Part of a small language model's weights.
Size: width 256, 2 heads of 128, vocabulary 8192, 13.6M parameters.
Architecture: RMSNorm before each block, rotary positions, no biases in attention or MLP, untied embeddings.
Training: a variant of Muon for these matrices, 214M tokens, 7028 steps.
MLP neurons of a small language model. Each row is named by its layer, matrix (gate and up: input weights) and neuron, and shows model dimensions 0-127. Each number is 500 + 40 x the weight over its row's rms, rounded and kept within 0 to 999. Numbers have three digits each. A neuron's up and down rows have the sign that makes its largest values positive.
Before each neuron's rows, "fires in" lists the words (lower case) most often at its 100 highest values on Wikipedia text that the model never trained on.

fires in: "of", "madonna"
L5.gate609:490506509563442517569473480451574459460582442523471454524547562462533538476543498484469550439545488569576458534452504565422505526477554479519443454487482430516457511531508519549560478461484478470465443476499520527523541482587469482462513570517482544567405484494451499547539510449550451521563502469580524582496533540518542471510467489464461430453477504435555445497459460520506544493466
L5.up609:465491547516480521495456446464470436538489462489510469508490459481496550564482483491464472479485484523458538543579541461540526482519489506422523575497439517490548511536446534457494576489480416497523530525540524478495457462432536538487438524444415471522556473451485440513553472514526411492481449505545541477512491385490431473501438474467551565491519462499510508507445525515456427493410

fires in: "since", "until", "than", "as"
L3.gate237:487521500533442504508466510539539576500479442530504508538507491432538550481442517445499465533521619595459550556461447557497459447526453481476509544434506547527428487531550492470526491450498465424470474483509530464484508465484499581476511600470470488437515536513451555526524620491458509470503533488488459463506544487561549496493559437501530556512526501495531487557544462484527468557474
L3.up237:488558450467589537471509543561515537501537496510519503491524561516501467531508535512480509556490516539452459449482522412601496467577484518500477528501487456512466596533499450567539533497526531486513486516490519470502507511524427393498483515503502531518491467536544439445556507510498557516532494536499512420537538499511493443576508532574434589512447536503466550496529432513460522571530

fires in: "time", "day", "average", "end", "metres"
L3.gate43:499478510473482530523501492528534503503560555561492504509502508450473528542515519549484454504600507511425477477466514559449495512501464540538450480474564478427524535551488557458564495480511483532566465460531553608474502543471489489451546496556505445560521526583510474474525567536502438494504462546436454505463464510555475477505501531432440465489552506470469452542547587528483470454480
L3.up43:427544489521579533522461494428499483609493459484442503489532507498487533546503479517470462544455521488479480440465468479500450462480541509434495507467516414422486470561472495445416528496563506508572441497567547540478446495479495522520472469531496444512496551462538514521519523464419408446424435420535536498508523553466506537462533513526495572523534539574535513460496515518516457468565

fires in: "as", "the", "than", "of", "later"
L5.gate432:547538479466451558541469493575500453486497435547500504473483465529528463459503538477536529558475528417475444500505505447506561485493528433518477460511530564513536538535477503483523575522463494516501557508508542435408479530459454475544450481470469518482543560534566499436517418421453530535471516517483506489490530467499523430556556489515548473496504462488572469517483587505543512562531
L5.up432:464463545524423491568449468557572447571498446546514473383576512519424503451532532518480470567517502441481482541514465397509501471451520476494567515466482473521503465518559437499555504452545489529532503578491485507487497515532542475508520551483437488448488527543509546555486466517472457433461549438562469479499519445472530568478541469544453504502485470544541521420528538533487537489500

fires in: "of", "and", "for"
L3.gate171:499607548499558499488492471495444434553493511403453420532464467457578513480475475509432492547542506423526513473508433520501517493486536511561537466482444553546501516548524481506541548504565509451541512604488457596486421487561533483495550434419455503575542509514508452530501478541500438471457514534467523485465528476473493548472483524490529489500447559542480506513497600532521492529515
L3.up171:548561485459461482500482441476507457500506535487469491536454500542565517462554435469512481568530461460420519494491483439519508459494499437521506554485436511531540538560516533529532509476536467542550549491539502526585484475534532489514438483476467551582554411554422519533464465493525541526520587526531517536438459502471466500550554512429553458520624480512478539426500558450533471505472

fires in: "year", "years", "season", "after", "day"
L6.gate595:491400475509506534507527502464417529458447469520483519527473535505429553505500484498507530468467561481479484483530558487447431480513464545475556527515448522500468480471517553476505514432518473488533536473521525504518437485499476478524517528556467489524491508509481539496486503468501487533412589502539435531524442545436499505549490450479509615491491532458503527488496537536485547497512
L6.up595:516438517521497540471543514524470443436430606468498532403498446498493520512517482482520482490477528509495534544562460460478445464612476562504451557446459528493473482506540473439511484518453521474541528559448543547478510575535477538465452542449572559544519505596453536499464493451554426455523457557531506473531458512609547528498606504500498501499456500480560535458514511522527491492500

fires in: "one", "means"
L3.gate736:467437568498556536426470545491511540524525416426482532450508513496568520458507460525478491522460455577414482518468573496504504478500489402515386550551536486570502454500461573455472476512502437483531502471510543521515525506533509598493518513476533451432490436501551506521459501554544497538527517488483513465528426495490528440476506514489512447492500538530477539563562463492430534524583
L3.up736:379460464559499560525474488439498485519489489514510471512566480538499473485420449441542518497466499529481461497452504449512490509401462423463492505489439458567479507437468582554445503564485489558539517503597502520620525496533521548491462521509537470480458522449477523578527521499524487504545552487507554548452500519433520523495459562501546477506500548504453538519448487506492454496503

fires in: "of"
L3.gate408:464485481519506506523457492399499513531524533505521459466464418500526488427468484503471586451478497456504500473501505499538527543489506514538539506423491603500464524508495554534527504515559534415540532484555564566503544607538461565495497502467489486490485492462437431448533495512511439440471525521588550450484467533520501481507486454522518480517493512524443450529488471518508576454490
L3.up408:480490497433456506532500527527517480489503491499470508596422497448493552463509462489519546521547505504489589502393471473507454472544501532442490393546527581541496496502533544471501500481501444475534498542416540410492545562502508534540529533497483497493573523477524474513524458509442518504442510474566509571544435498535534417504546515441575556505549525497446439490469517534531451510547

fires in: "of", "one", "it"
L4.gate439:462540470508445495465468528530569478531464458525494534543517476597503426475510485515476478522508410482488460471474470515605500484484473519518476514492477422509459449496473483578489552544490473562510528570553429540483464433521572491562468551517557420484599515512558498507443448575560536510547526440485524495496471535479481474565530535476472462511528518500439524486506513511486537461471
L4.up439:440515501521527523488388544469445429494518492480573402524511452480551474552527492520466577505453499537489511503538456505493522483523491486414533482513463519540458452503449493574532535484584495534513538607560508447481454548508506510512530515525531527490484505446452479521495462554503467518476486495537467525452464515429537466519414504540482476453477508450503495541549463514471536427490

fires in: "a", "small", "more", "large", "1"
L3.gate443:533488495474528428472551460530521542487516489473522519558433546525549585486567474564497505463513473464479425472345528475525540511520535512424545559554470505471506488425477477539518477501467449444508545479518378534499502491504492459491492507445543526503480535550497482452509503573573588537485542476491430436484517512547463403552497476507489490520560486501465445573576428468492526496509
L3.up443:566505541478523470457517473608469507469460540526507505506486548511522613479539507613523558498506508398471482474383533482464482531541523516457553537511463488508530498446480475494529469542461453483485541493495393547510493561506466500529473481471486523482488537519448507485536508516513563514500537536511488452450538516595465422556535515515519497509542431493427427533539486458487544494487

fires in: "both", "all", "most", "many", "four"
L6.gate342:461458480458492541467501502498469483477504511487504507453513538487486509444457485487528499449514593537541502471410499481503490387527558514489450578481466537429491464533538491551537457544496495540521505547567421492487433556478540506433494542512440474512492547511506523508498486545490601499481498565471456432517523337561519523468500540432484416461497495553543485436461444471424455470464
L6.up342:496494488569466523533481553400452509522469545468464494585434513512514463479457548461488519437471513562437537522465530532442505543502436496463455533542462430513393433525444520481504464452582530460499465511471550460502430480517436500510569461506392475597481534504521522511501475506472461496475505487524519510531451439486517416538448539518527450525528483539463534510527573475517498480495

fires in: "in", "of", "to", "on"
L6.gate601:561488536471428539487576570520421492407483531496509463531523533494462562513500487576503485476472490550455509556613467487459461459504492542605433475461497528552410471468447433574493465486548488456518490540533482525493507487498514476515498522582530543489472481466466500498511489519529498473533543529469479522482476475520517471490496509573519568537572489427477448426507466505470526487475
L6.up601:500476554459482503476459551491416533478522501473439552515600509440520483466537545499510516441502498460482523487512524503430555419462550480478525440470485493506500552544513451511539497504463490472480553589518533455476511449446503435507447570548534525502504465526521571514491582535479488522490566491530475474429476524421511494508481474474545518519517451470533513510492538513482502406491

fires in: "and", "or", "lothbury", "of", "which"
L4.gate649:545519531504400545543546499451502412498521486526517436448496511526538494563486458447503603469480490506566481485505493458467405485533544499549489530465506439579487509536507535473460500534465478519559440495485538514520532468535501510507526544515508446483490536485531484451525440497534423413475518572539504545492545459516523475480509546512508559491496472519529485481483556470520495461486
L4.up649:519533480520429477429481499520501442543550522484462472488507521498427530481522528503520530512516481494522483552517511423547419543551537512424490503498552425426483453491498439539491525507497450512495439549536534504545485467470446553476497435528494576483524536471517473495550483461496476485446484545464551506516528518536575508433492535530556540487494481504538448518533471513536565453495

fires in: "of", "for"
L5.gate606:470538405484554552513435388443498475476524517494551522434574502548475475501473478428498578470494522520518532419508474553483498550550531512405449461483489539552507490565581474488486510471486492451525451486514472545513553498458435490541508480468452451552437556478540426500525468504571523509486544492491495446450508478526478485503598438455513449486538497517515439495521469502505474499441
L5.up606:484572539492564543542545499569445455540494509452491463566416538562475532483474481420450518525541498475504512516507469517517487571512504485435468477459526579447507489570492493477528518547424453471525497523500477465501486589456425470534532485497493452505464488520485413430535548494565484502506426530540456457544528458463422452531548489529546481462442505461442421554544454489528455477557

fires in: "song", "singles", "single", "songs", "pop"
L3.gate685:479465511466562539531507500586465449531461570534388435412459572407539450482461531464502558491525431563521455493484519538396526533544480496534435480503487555584464601518518500512479477499500471502470550485504482506494489527556398515462550514483503475436502476544435556465523510506474486487446475521514478492433555466548522548543495534485536484507471524459483512547554457521527481457489
L3.up685:510470484462519589451431457439526499515532544496513464475450552469556538491511420514507591484534481492441497496462466574408548533569403456445551538426486529568512597525473424494456504453458538530514521504494458541464524544461481501552535499441528478504511521517528540454518510597517483488523412514560511483458579511552501488496473486550479490532495536462432472566534581448474481512566

fires in: "a", "as", "furniture"
L6.gate200:497505465486490534554491466396579516592506510508543444507408567572446517537503505480468512572432516504490499492446516554463494538524428514501482425479442545548509514568521551531565448554549462502481480469464474471514604454560512513491518477531563457536466498500509526529435538493416524473462543515452491540570503528508547436525544491523528475521489560472503498470523494545418460500520
L6.up200:446522427485460431476527522470414517612492423515567508437457524502548497579541489459549453543567495538422526453420547438521503399501523526500464474491550514502476574453529525519495469427471534512463502466495470482546532497546527487511502496466454577517561541484499521509491484488541547462501503472527577550417507486447439521514488463475459466429514483468501506508496437448543519515510

fires in: "after", "while", "despite", "following"
L5.gate518:501476499488496552526508458558519484455454506502514530522467507515485460499513516449481483542556529566466536535518447484514481498519503465543492490493482500501443455555554502470516578541529501487509484509509441440542518525475481533468539475554567555543568484488502455487484528556468613400520452481526452517520511537516478503506471548474463497541515482492575581684494457590492492522501
L5.up518:508477504541544579434544497533489488480478459524513524492493566441438402483523534463433438513505560541530495504491481488495449496522474497483481453422500570473509524503373540507510522460505457425486453540544473484509447524455487526464480509467514412531550531496487470437549595449543570491542468584532521541473464564496469548488473469441558542565495525495564575531493465448498486452492

fires in: "it", "item"
L3.gate174:482489521504532501461471530534498499519501468465444492487480493433438506544567539510444481515462507522485492504439505453556524456562463475522498455545519421590467454470494515564510479541437476488527498499535431504449558470562480518529516495483506518539513490527433524503552453470526447448468483499530469480418490500483515523485550548507495443440380502493491521507545458443509559476531
L3.up174:482544532508550515525477514492523530517497521492450461509427493574410495485473501543516498541547491477510500522503487487537498421512498523466456434537474521489503520488512466528543513470472444540529508552595527473391552538565488542416504517501421551473562505475486545553511505508496492462554497524573470514431524550456535490502529502454488507550501488497498527541505460524431477509549

fires in: "that", "also", "then"
L4.gate697:529438420462595431495494447535453478474512512553532587507475463485500458429454507498451488457520536483538564489453467560494471421503529453532519496515532450494540505514446505396517494484447540414469559483423490543512518462508488545457514504562495478521493576559510521437458487499540418482486543550506420516533436478508547426468520404542515502537531499555550513458498450480501578528577
L4.up697:496549525538581472471554569536507438511506561493486443463487485480497527522472490451514471464576602496523518453469480487481449518497490502489491510554520463423484539500556490513505486601528569462483472483493504462507405444515403496482557427478471571491588563525485460530510479597533499495474440469584551520473486478509500450480560461495499501505464430531514540550487590587521491533526

fires in: "album", "book", "song", "single"
L3.gate96:521430498511529524526474546476510487446530522461432488514522500455595527445549476432455507550478486534479436403498423547513495558546533468480472526580528497533497554489517466499525483471484534457521504514424443466491484518526511451517458545558503439469452544461470498500470451523509572448514559465477487531535466439536455457517484532481425549541559524476537528482513501458533484526492
L3.up96:526538525427498604512517486484510494504480454463469535516568535427535468451538440490534550525519473505441517418542495608535499536451465509586537497512445532509436540520504510506510485475457486543524566532502628469510499492503467471515469506498587473482529476469523559473551423458489491493524508493449486522490431503526497521442582497495435565564508532560500522478479517464522455482429

fires in: "as", "it", "was", "be", "considered", "is"
L6.gate192:546468477481405530563438466523534471485530519499480487602530519516469579540527412505550508489487510413515498429474528480505471545473504506460540452526517495491481481451510464546509501526573433532598574483496499491471554510518472507466498430488474422467521511479438566469536575501546611507486519513554474581489496529519470531504506582557530532488481498496533585530551557472521475468528
L6.up192:466550524479489509494472568494482500460427507485527498565523447508466484570505531544559534478514536463495463502566491467504492485523559505543527507500536464599531512493488489435453487482586434507527596521417437514500461432535510508441524514485475493515525484512549454434520552540520475426495527528502505563513554461486500526397496564499562509455416533516521535511510493500498564494576

fires in: "at", "with", "les"
L4.gate134:479543449484508510505479507491505483578564502513563532478575540452467566449531418509461492585456410468516479496514512550398501462579482475469485531494432532513515479509464466506445504501483545449528497463479503500559412492474495527506517529468524499559457480498568477449543503525506467475528475411466483508511478475522539405396480532511492453444520442564539466481496498498449571488534
L4.up134:431472518487550538540469477584523560533485483504505455465519507463522581515534412501518496554460532466562445543514551515519583441540497526439484528486479546434573465508469560524451518435573438496526447460426445529504505507541516465520524497482501508494487538465488481457440514478512537527456493485434489470497445511530527440459465593489448465473507415516464458474496464404452570540528

fires in: "career", "history", "life", "publications", "results", "corinth"
L4.gate250:525458499505472477532479428507492468541466457508519528422564518466460452464566476510569474482549560515516514554486497559505468481487535516483415510482472564479478517437481493486451556532509458471462518504509552454613465540550500524476495594450475512472510518509499519499477527487481553476523614496513451442516468477469536552520488488488541476458518487507498419541493503570455531585494
L4.up250:485503571481522447509482527504536506517528477555519495496468560480464459481531474576440498423502473491573435459476562538461465501514491484454535491505473469455472499470510463466537523535562495482492443532520451542481439531535585475495502459495577499507504493596437476499512416508533501519404532498576494492512517450445389500444444535507489524485518520511561441491473607525531505428532

fires in: "of", "national", "by"
L5.gate78:559493471461446507525513561408508536501574455479455470528453482505531605467491431440499438439465511454550535416512469451541516555444498499507510532548517515559525538494463517483512499487555463434448446579472480510512524460539566508432537516538517476572522427587471508520476563504541562511529558515516501515523443434514568520510455472532449498423491496503470469527503500469500495614400
L5.up78:494501542494517539457428538476486502560458459438532441506493525545485517475422512555482476549495509482472496465449450533496538457503536540433484496465474493531525495473530492525485514496493455457463512507488487579492469530458427503504472514523568475491504494502437473449484519518488515531484468598599500437500493524520450514460479455491558511454567467478431446428483473488467502505512

fires in: "where", "that", "although", "which", "while"
L6.gate706:437545501480493498559501481515517492555439542503491478449438483530519533473530497427540472530505525592440468498530574461466492484502544597419416515459469501461455446510482501405583497448492426451487487469457534485446476499519515534442549480539464489484565491554487494496504598510520479538501523502458493473527425509528470506544460551459610494457494520478524525513432489502556519478461
L6.up706:554535484432443536501531483492467474537496503484502494482513510495506484450511508453565527452483534538524489497599533514491427511520527531557520479500428501534498539446502487482506541548478514504552515483516476493574537509452496484439485532498529472474529482529518577500548584480540461568555490518505548443506514510498421498500523533477560530445541562480545574556438562558620514481417

fires in: "a", "one"
L6.gate67:438508487540513475497466491510531489527542529552501487483461564538497524491443495512534462488473518524473487568514481442507539497510587429456499562415466498472459497443521577481463510497454509459550517518516440452474520501519448494432549603414515474432449469530512496539508510552515519463457598513492472454444436520580498439486464539512486522432554520528517554538526519501514502512509
L6.up67:532540508506571530482468445546478516533478512470524484566540526528455484525503599534469467507515514496485535441466601452495539460533546480555477570494522514582418552502479548450491454524451508492534498534467484505513473576531496570500566541492454462488468558491554442490428498518581465547479530496477478543483527483422492538512493555555551513495516494555391499552451521461477563451514

fires in: "most", "more", "fifth", "both", "bef"
L3.gate343:459512503457452452507472462428420445434478538564439558477464465502479418478503539474437532418492512550552432495478560488480522423596540524504541454514513504516505479548490500540522458457481528513485463418446469481452532489553503584532458457477416498571512507576520556525490461533530503485532435594494494496601446497468523449545491507525505458485490485467511542536539497489486490455474
L3.up343:473478458554501561412461567481454518423540433517518528536424503509431453483509459500464508375525496586488481489549548492455541494554493563502545487525513487503487497501547505509518465430569495478459444422429525567489553488449484503485459551479449514543484546464542455520439509583541543511478456555497572505582458500519548499556545475496425562464465493514510500522521468531459476428468

fires in: "to", "states", "kingdom"
L5.gate610:499439434476537514541478481498513553510525477496530497464427562479487521503446530534500449522526498543464500532437496554547471467464516452553445432454475451534472568460485533478546476483491463474487402511494536466480512482517552491521475485488516514472456533517516533490527390490571532554457489460510504550513547472485480551570552509512480575510526567498482565485533508488461484502449
L5.up610:501543487556494480552485497532504481529565540498553549490526530457493536498518560509536530443541480458424536493514525395598502524505465481413443412495504530531482509443438534503475555507471448486534442499483464512485567518440462439432528477450527545503540478454514460522526478508494483507471545477425560556485539528481511524568556545530514471508518486397532489535444502490570555482382

fires in: "in", "following", "same", "on", "for", "since"
L5.gate13:494489496541553480545514510577532495427437488471469479551518545494491437501522431514494527533485559423498502500452502507542492450503500410528555447532516483510457484501448482442511507533571435437471506523489451463493384505535430555529429551444502529528483523512534499524501523457557553516494492449531468448533498512520480453514511489421489564478484550546524469587493498545456471527498
L5.up13:594511516492552480454555502490463538520445523463489444507540518444447506522532452556450546486484488418492422507468551452537474450542541479530519497476502450466512513455521498434509486465556451512445516582573551516490465580536521519507449534448491481436459516524466495477522544538523541477521501460463505549561585583540526523452444568491465591514531459492555430581519538496464555497514

fires in: "time", "day", "year", "years", "parking", "north"
L4.gate575:489542455453540542488476465507550528538537516511527480423455533482496544493494543538501478540540580515521419478453495497450493474504532494526452474522570449521524487465553458513526530476518491511481497431468449514420508480507478491536502548533511470462489459538465459470488468444559524558413472535383507485466548562463475553501421418540510498542485507501519444529502509446479428583482
L4.up575:470514481537492484541497524482484524548410499531505492477433503510483517554535483493448518443578545530495517501444515563518457446492569474465495565443538478568558456472522513484472523620508432524419464521496484489424495480509514527452469572507493461454485566535561390447474477474539531515518507390457542536525529545435405508546485467475517501525537507515410506470478504424455471578469

fires in: "of", "all"
L5.gate715:539457454533532454498469548488512508485521501476476450545598493516517536459428567516521520624524528478503485460540531516485483515423524494465437499530477519547538556534540502491493549434436528471433524533490470544532540537517455461544452450499465514524430594510555521538429508534468460490500525451523492490521483464512409528518558582514584464477485548514544490507482507537513524475553
L5.up715:486534534526442512492544577506507487475554523527417490471504522516491460437467561517498515466480519512490523502541532434393538543463556493474509410462385550479517558553501514489512545489492441446535440517581539524491549512454486570546504519511479572527512539439444494454507456500447522519420509544539488528532543476484491505477525470592480532501490511419481494588454462471520489497523

fires in: "and", "not", "as", "only", "also"
L5.gate301:412397503567519468483447451499399419528490580464488472461517491555520561552499485541504457472479567508507492470497427501490481552528494505536538507510549475603453493473512512553508469514514590424527500496451514490525472462458503555523557495492441515492532497462513546522523471505450516465605446487550452521427504521523551485459497447460500545504536569485500502545514516455508486537472
L5.up301:489454532443509488479474467523489528517480540527471537496463506512473541514506493452490432563452594473452458533552474477484492482552517473543501502497532411530396547433463463474473529524526465569459474529514399516501525438457535529604430470478481578479539492489523498512531505480530524447567440547526504550485551520500511533545490469459442464512492470409481444536511474516434486503496

fires in: "a", "an", "one", "very", "another", "next"
L4.gate91:544474479523489459453482505464489495455484543460523517569513568516450466513503514517550509533552495500504492508468536534490499490438523419530462492543413451499535459436595513478500505474403473475476547489485505512466516539434488528445494499472567433507480595534498524577541578536552509528494574532484519407467408509507451525538478491551493500474524476421577482541512503571559500513548
L4.up91:506474526501562470475506424534471554498528512465511521513513472462488500570530465443529518586476512470487438538421483484500495534542529458533526552473499484481477476499495506443522530528542475474466431538476545549506440500457560472562512540501481483499484505465480457530486474511521472440515518497540539501411589541504459443407456453543468522438488560476533496499561533479469475513513

fires in: "that", "which", "who", "they"
L5.gate755:531465451471587456451419506534492519488577485542439499491488548532509553507472508480528480453486497574526543598546553527516514423464508440559458492452493400475464518505458387487539512505463520431478528454565496460427485544569457449479485489484462503491534526511459436515503489506534465521543485546512531459497454526534477543539530500507471539524500516578539501520531510478520554549506
L5.up755:481457440436524445529392420534487506450533535519492477477548489447578525470592510447507531522464494530551527541486554497474477492499521480533467512482505497456454449530487475467557555599476554498477574488465510528477504601563454415545475555519548539500505539475542512452512512491515470518486508448480519476550417517513491509546493533531489553509467526560406518443444523557478556497471

fires in: "of", "during", "after", "to", "following"
L5.gate393:502528448498458495502479549481485566528458514482467563494483577563532420525447483503524471516505446547474501509494522509507531416473507498488509471517573540504518491568492482476502515444535508462491513530512501530520511544456514504467532512534526496507542548505508494498457521422598422469546500475441437577509460515514490494533583540486505496479482515495553518517525538517551440446547
L5.up393:480484481475557480445513557477481566537463544466505524542443471536579478472450523473506519478483533546468532551432509502543446476521496453552522473516555518550491459562488492526509475499487448462457536584563582486403528551462497514470506489498476541563529479537546485473450564438533462463537506460499531530535465501553445514445539463485551527496579500529577458518461602532581521464473

fires in: "of", "among", "amongst"
L5.gate745:510484464500509546520503520461508490477516461473503471482527479509501523440497530520476512527403501470513545441548468471493508506425468519493568501486430503490476462494526509475512509500453490441460532487429418511541475518464515559539475556531468563466412502535505501544496571519511576531476544509583495477496450459495469533494513558498574487540580481489498526500505523490476458431469
L5.up745:527467494585480514507462508519482486484516478539462436476522506579480518521466569582498490438458567371526538513565454494516519553493512595465540449527449535493488509533514550511469494515459504490531518510473507495509550517514525582515503569472473574485477427488468515534534503513531543503521516498554488548497471449513520525512456554512598399555499513530545506534588584470508494416468

fires in: "for", "towards", "against"
L6.gate139:554464498561538524520414419438462454501467523486527512419421570495465517455576477513486487539467529532447508482577484479514472462536494581509492509533451489488512524497501493477529543523585542489553476508504506501509506594445414596507511421465532486465425522555493511578513559536502502531561504491509551516415469425567512511531424593534460538494499484490500533549542507492523452497547
L6.up139:454460516464545460508508457574554452536469556485511465459540535442470487425514470485554490542445532470489523496598448550482421521498498531471508513482452489420497414419451548465433531469465422500505497559509512561543536545448552449481508489454474510468537537539557406534471437532535445517520561439493502476489478507524520468530491404472499460508504486500513475565524558493522567465459

fires in: "had", "have", "mitsui", "has", "been"
L6.gate379:496489457535505447495519505483507449568512549502574558508442477420505483524434492554557514513413517515535581547491462548462401456512564497448559574573541487483504484532542456493542592501458522550514568538478544502551529533480470466497480540531466460531504598497404493523497536479490530533501561476513494548503499506568503556515497574496558495483517486561516617500511481510542551494463
L6.up379:516525494446446463461555505442572506433540530454528507500510529456503507473567569489543499465489436479513500527551495495527546426475519443480500488497555466484473531560515462465505569457538574570485503518535457434522534497467463508517487450467482510617504539573520534570439581466496480473552401548515491546527513473454462486529532463537487525431544508534476504547458526457547525453452

fires in: "as"
L4.gate752:544500530515536489502516572521487492535465466488520567547465565518440556450580523613458567554507547481475443527429535461512514473462474462453503518495527525589486547461522513493540522460481528485488481454487503426538468409607517487450460507522522511413498503481527527551384517450448516494460523480505547555537491459554519438478429548483538518504467479544454521499510552479390497544496
L4.up752:494438532470511477573453425497515480476537510407523528487450453484510458483461503539521492560506464474567540415511504501466498485537440489621559544545557520465534483501499479549468456495548492438462487492473488460546499569549428478576444497466447481514451505460544498499490482466501505500539556632517552532493534547467514430534513414499489594518505470511478451487489554480520582516474

fires in: "a", "debut", "august", "2024", "may"
L3.gate160:478531453508511430551463484472539512509512484509465479479481476583540518517516508538475505508512516503465525528509476550541554425475461386469498529464460503476488436443475464445543483519466463444435446486510524496497525508528558485515439443547438534584537483400487456476472543509570402544443505540497520457453538535501427446467444497541421498525447540554544514568500507479551553530416
L3.up160:436514592466478500571456460423503553522475544396497502515413478525516487513453533526480502506458481495477508477494479488535545489496572496531510485492584542493486559528462507460511465501534507547506456444449495512528461590526533451560518463488505436547434497481539485555473542473509554498558500487527496514446498538477466481503535478513501527530505471598534448517465506475571464484525

fires in: "in", "into", "of", "to", "a"
L5.gate99:551473550411406553453457505466483532472508503465442489503538537523503507519531522536565528541507573478525413529516578567431444517445514515535550496512522521580474438513507440505536468479510488508486522471517569493466510414499458527454432500562515532441518533452497534549519428494570549537471483550511473522493471489498547411475531492459452519514513517566495501568588485542486500476515
L5.up99:542619516478472450543417533566546596495458462508524426473523515464459484462464432420460445501470454501498484483472473471561499518465551425443521527545500548529467484480530453567494522508517446457503517520513529555461515516457542476446435486546568518429503433393525503496454461493533482561524453455539470546527534478521462440514486446480433459491461518524486511502482437571563501518512

fires in: "most", "more", "of", "is"
L6.gate244:464455446510516501401465442486453498514532517530504534513529449539506546574485541492497534518548563523554473541501483470507523537509481518510479508464430582435466420533436607532499457486491506550507527555509449521518480479508446531487508536553490469523510534492518482475450450521492533467480549549492468477472525540504513514436422529453475532447443540531466462508476472390456434475432
L6.up244:503543454484489513474477489507526485545534497475436550568524493528556469534559501465561487486478554520590611547523547464519464501569520511481489469500435493541479536499529474425524451534457385479527586515523489527534435497481421557505538503409539558503417434452456533536463480472484579524521543520508542534581508500496537554433518451581469459455428531447455439464545532431432468502456

fires in: "with", "had", "have", "having", "has"
L4.gate317:406455518542531501495396519500494493514568495535472418478452569452514511455451562475490476524450452471499525521482548486469440494490519468485538566545503433467486499518503533519512463415475506478404533571462511538548447494530478576563543541541539460531519571571537535559437551453539577549483479482493510589483481446486503480445479513480482501415469451527569541453504523486539534505436
L4.up317:485418513528387446518506532491469508527498454536450581536516493545441534426508460468540416519514505487491443478517543543558548512531506442509490455486534521514553538439522516471532464504536518475552446517499536418529426486464509511487544472479507517507493520434469441412581504525441471513483435509513479473479481478483513461543439442514533489513469473526464503558491481486476508484468

fires in: "time", "year", "day", "season", "years", "name"
L4.gate353:502490545540560547506540572514539521473481443506419554527528469518532532533482466600607512482443508493462529519531510539498513437489516460492532494562486530459523522537547489445522492466462494422555488488532499483488491506449467529473524504560493453513527453574527565461540598505493504507502579586505489448533456457473462485568522461443531465496508489505538522441502462542449476471566
L4.up353:449521523499481508543490552592507508496405529512405479545488495510545522484493418525463514473558481501457550490437524486512500413549508474477457532523399570473510503534513492444518474431453491429516515493460508529485457474502476515463500464527501467493476472605456559482526436431485509525376549505429486480537501487493431491533491512521520456577528480535454522498477435501479522527540

fires in: "to", "for", "on"
L3.gate724:445560590567535495594532530499507467474461455524506507519471509478511508471600551472410436544517524487518484559493416454466485463417501501491477539479437501568482449504522490551518537576529438454489454504522529552462516525553419486389510439474523578565541469495536454543458534496484547469454515429520494508529507470532437462511460566499493462431455503543565512483490496548525517520489
L3.up724:512570495432531494514510524524502489522455538498470482495493475511485537458547478502471555487500556450477523567542494444595453496506526526453516494526460572534473525534502569470496501468464527454501382497467464479500539547487565450456598418482496492511474500456542519505462455512479525469424550511474511497525519458478511507535527524467521570533524508508525519515496568501505522563493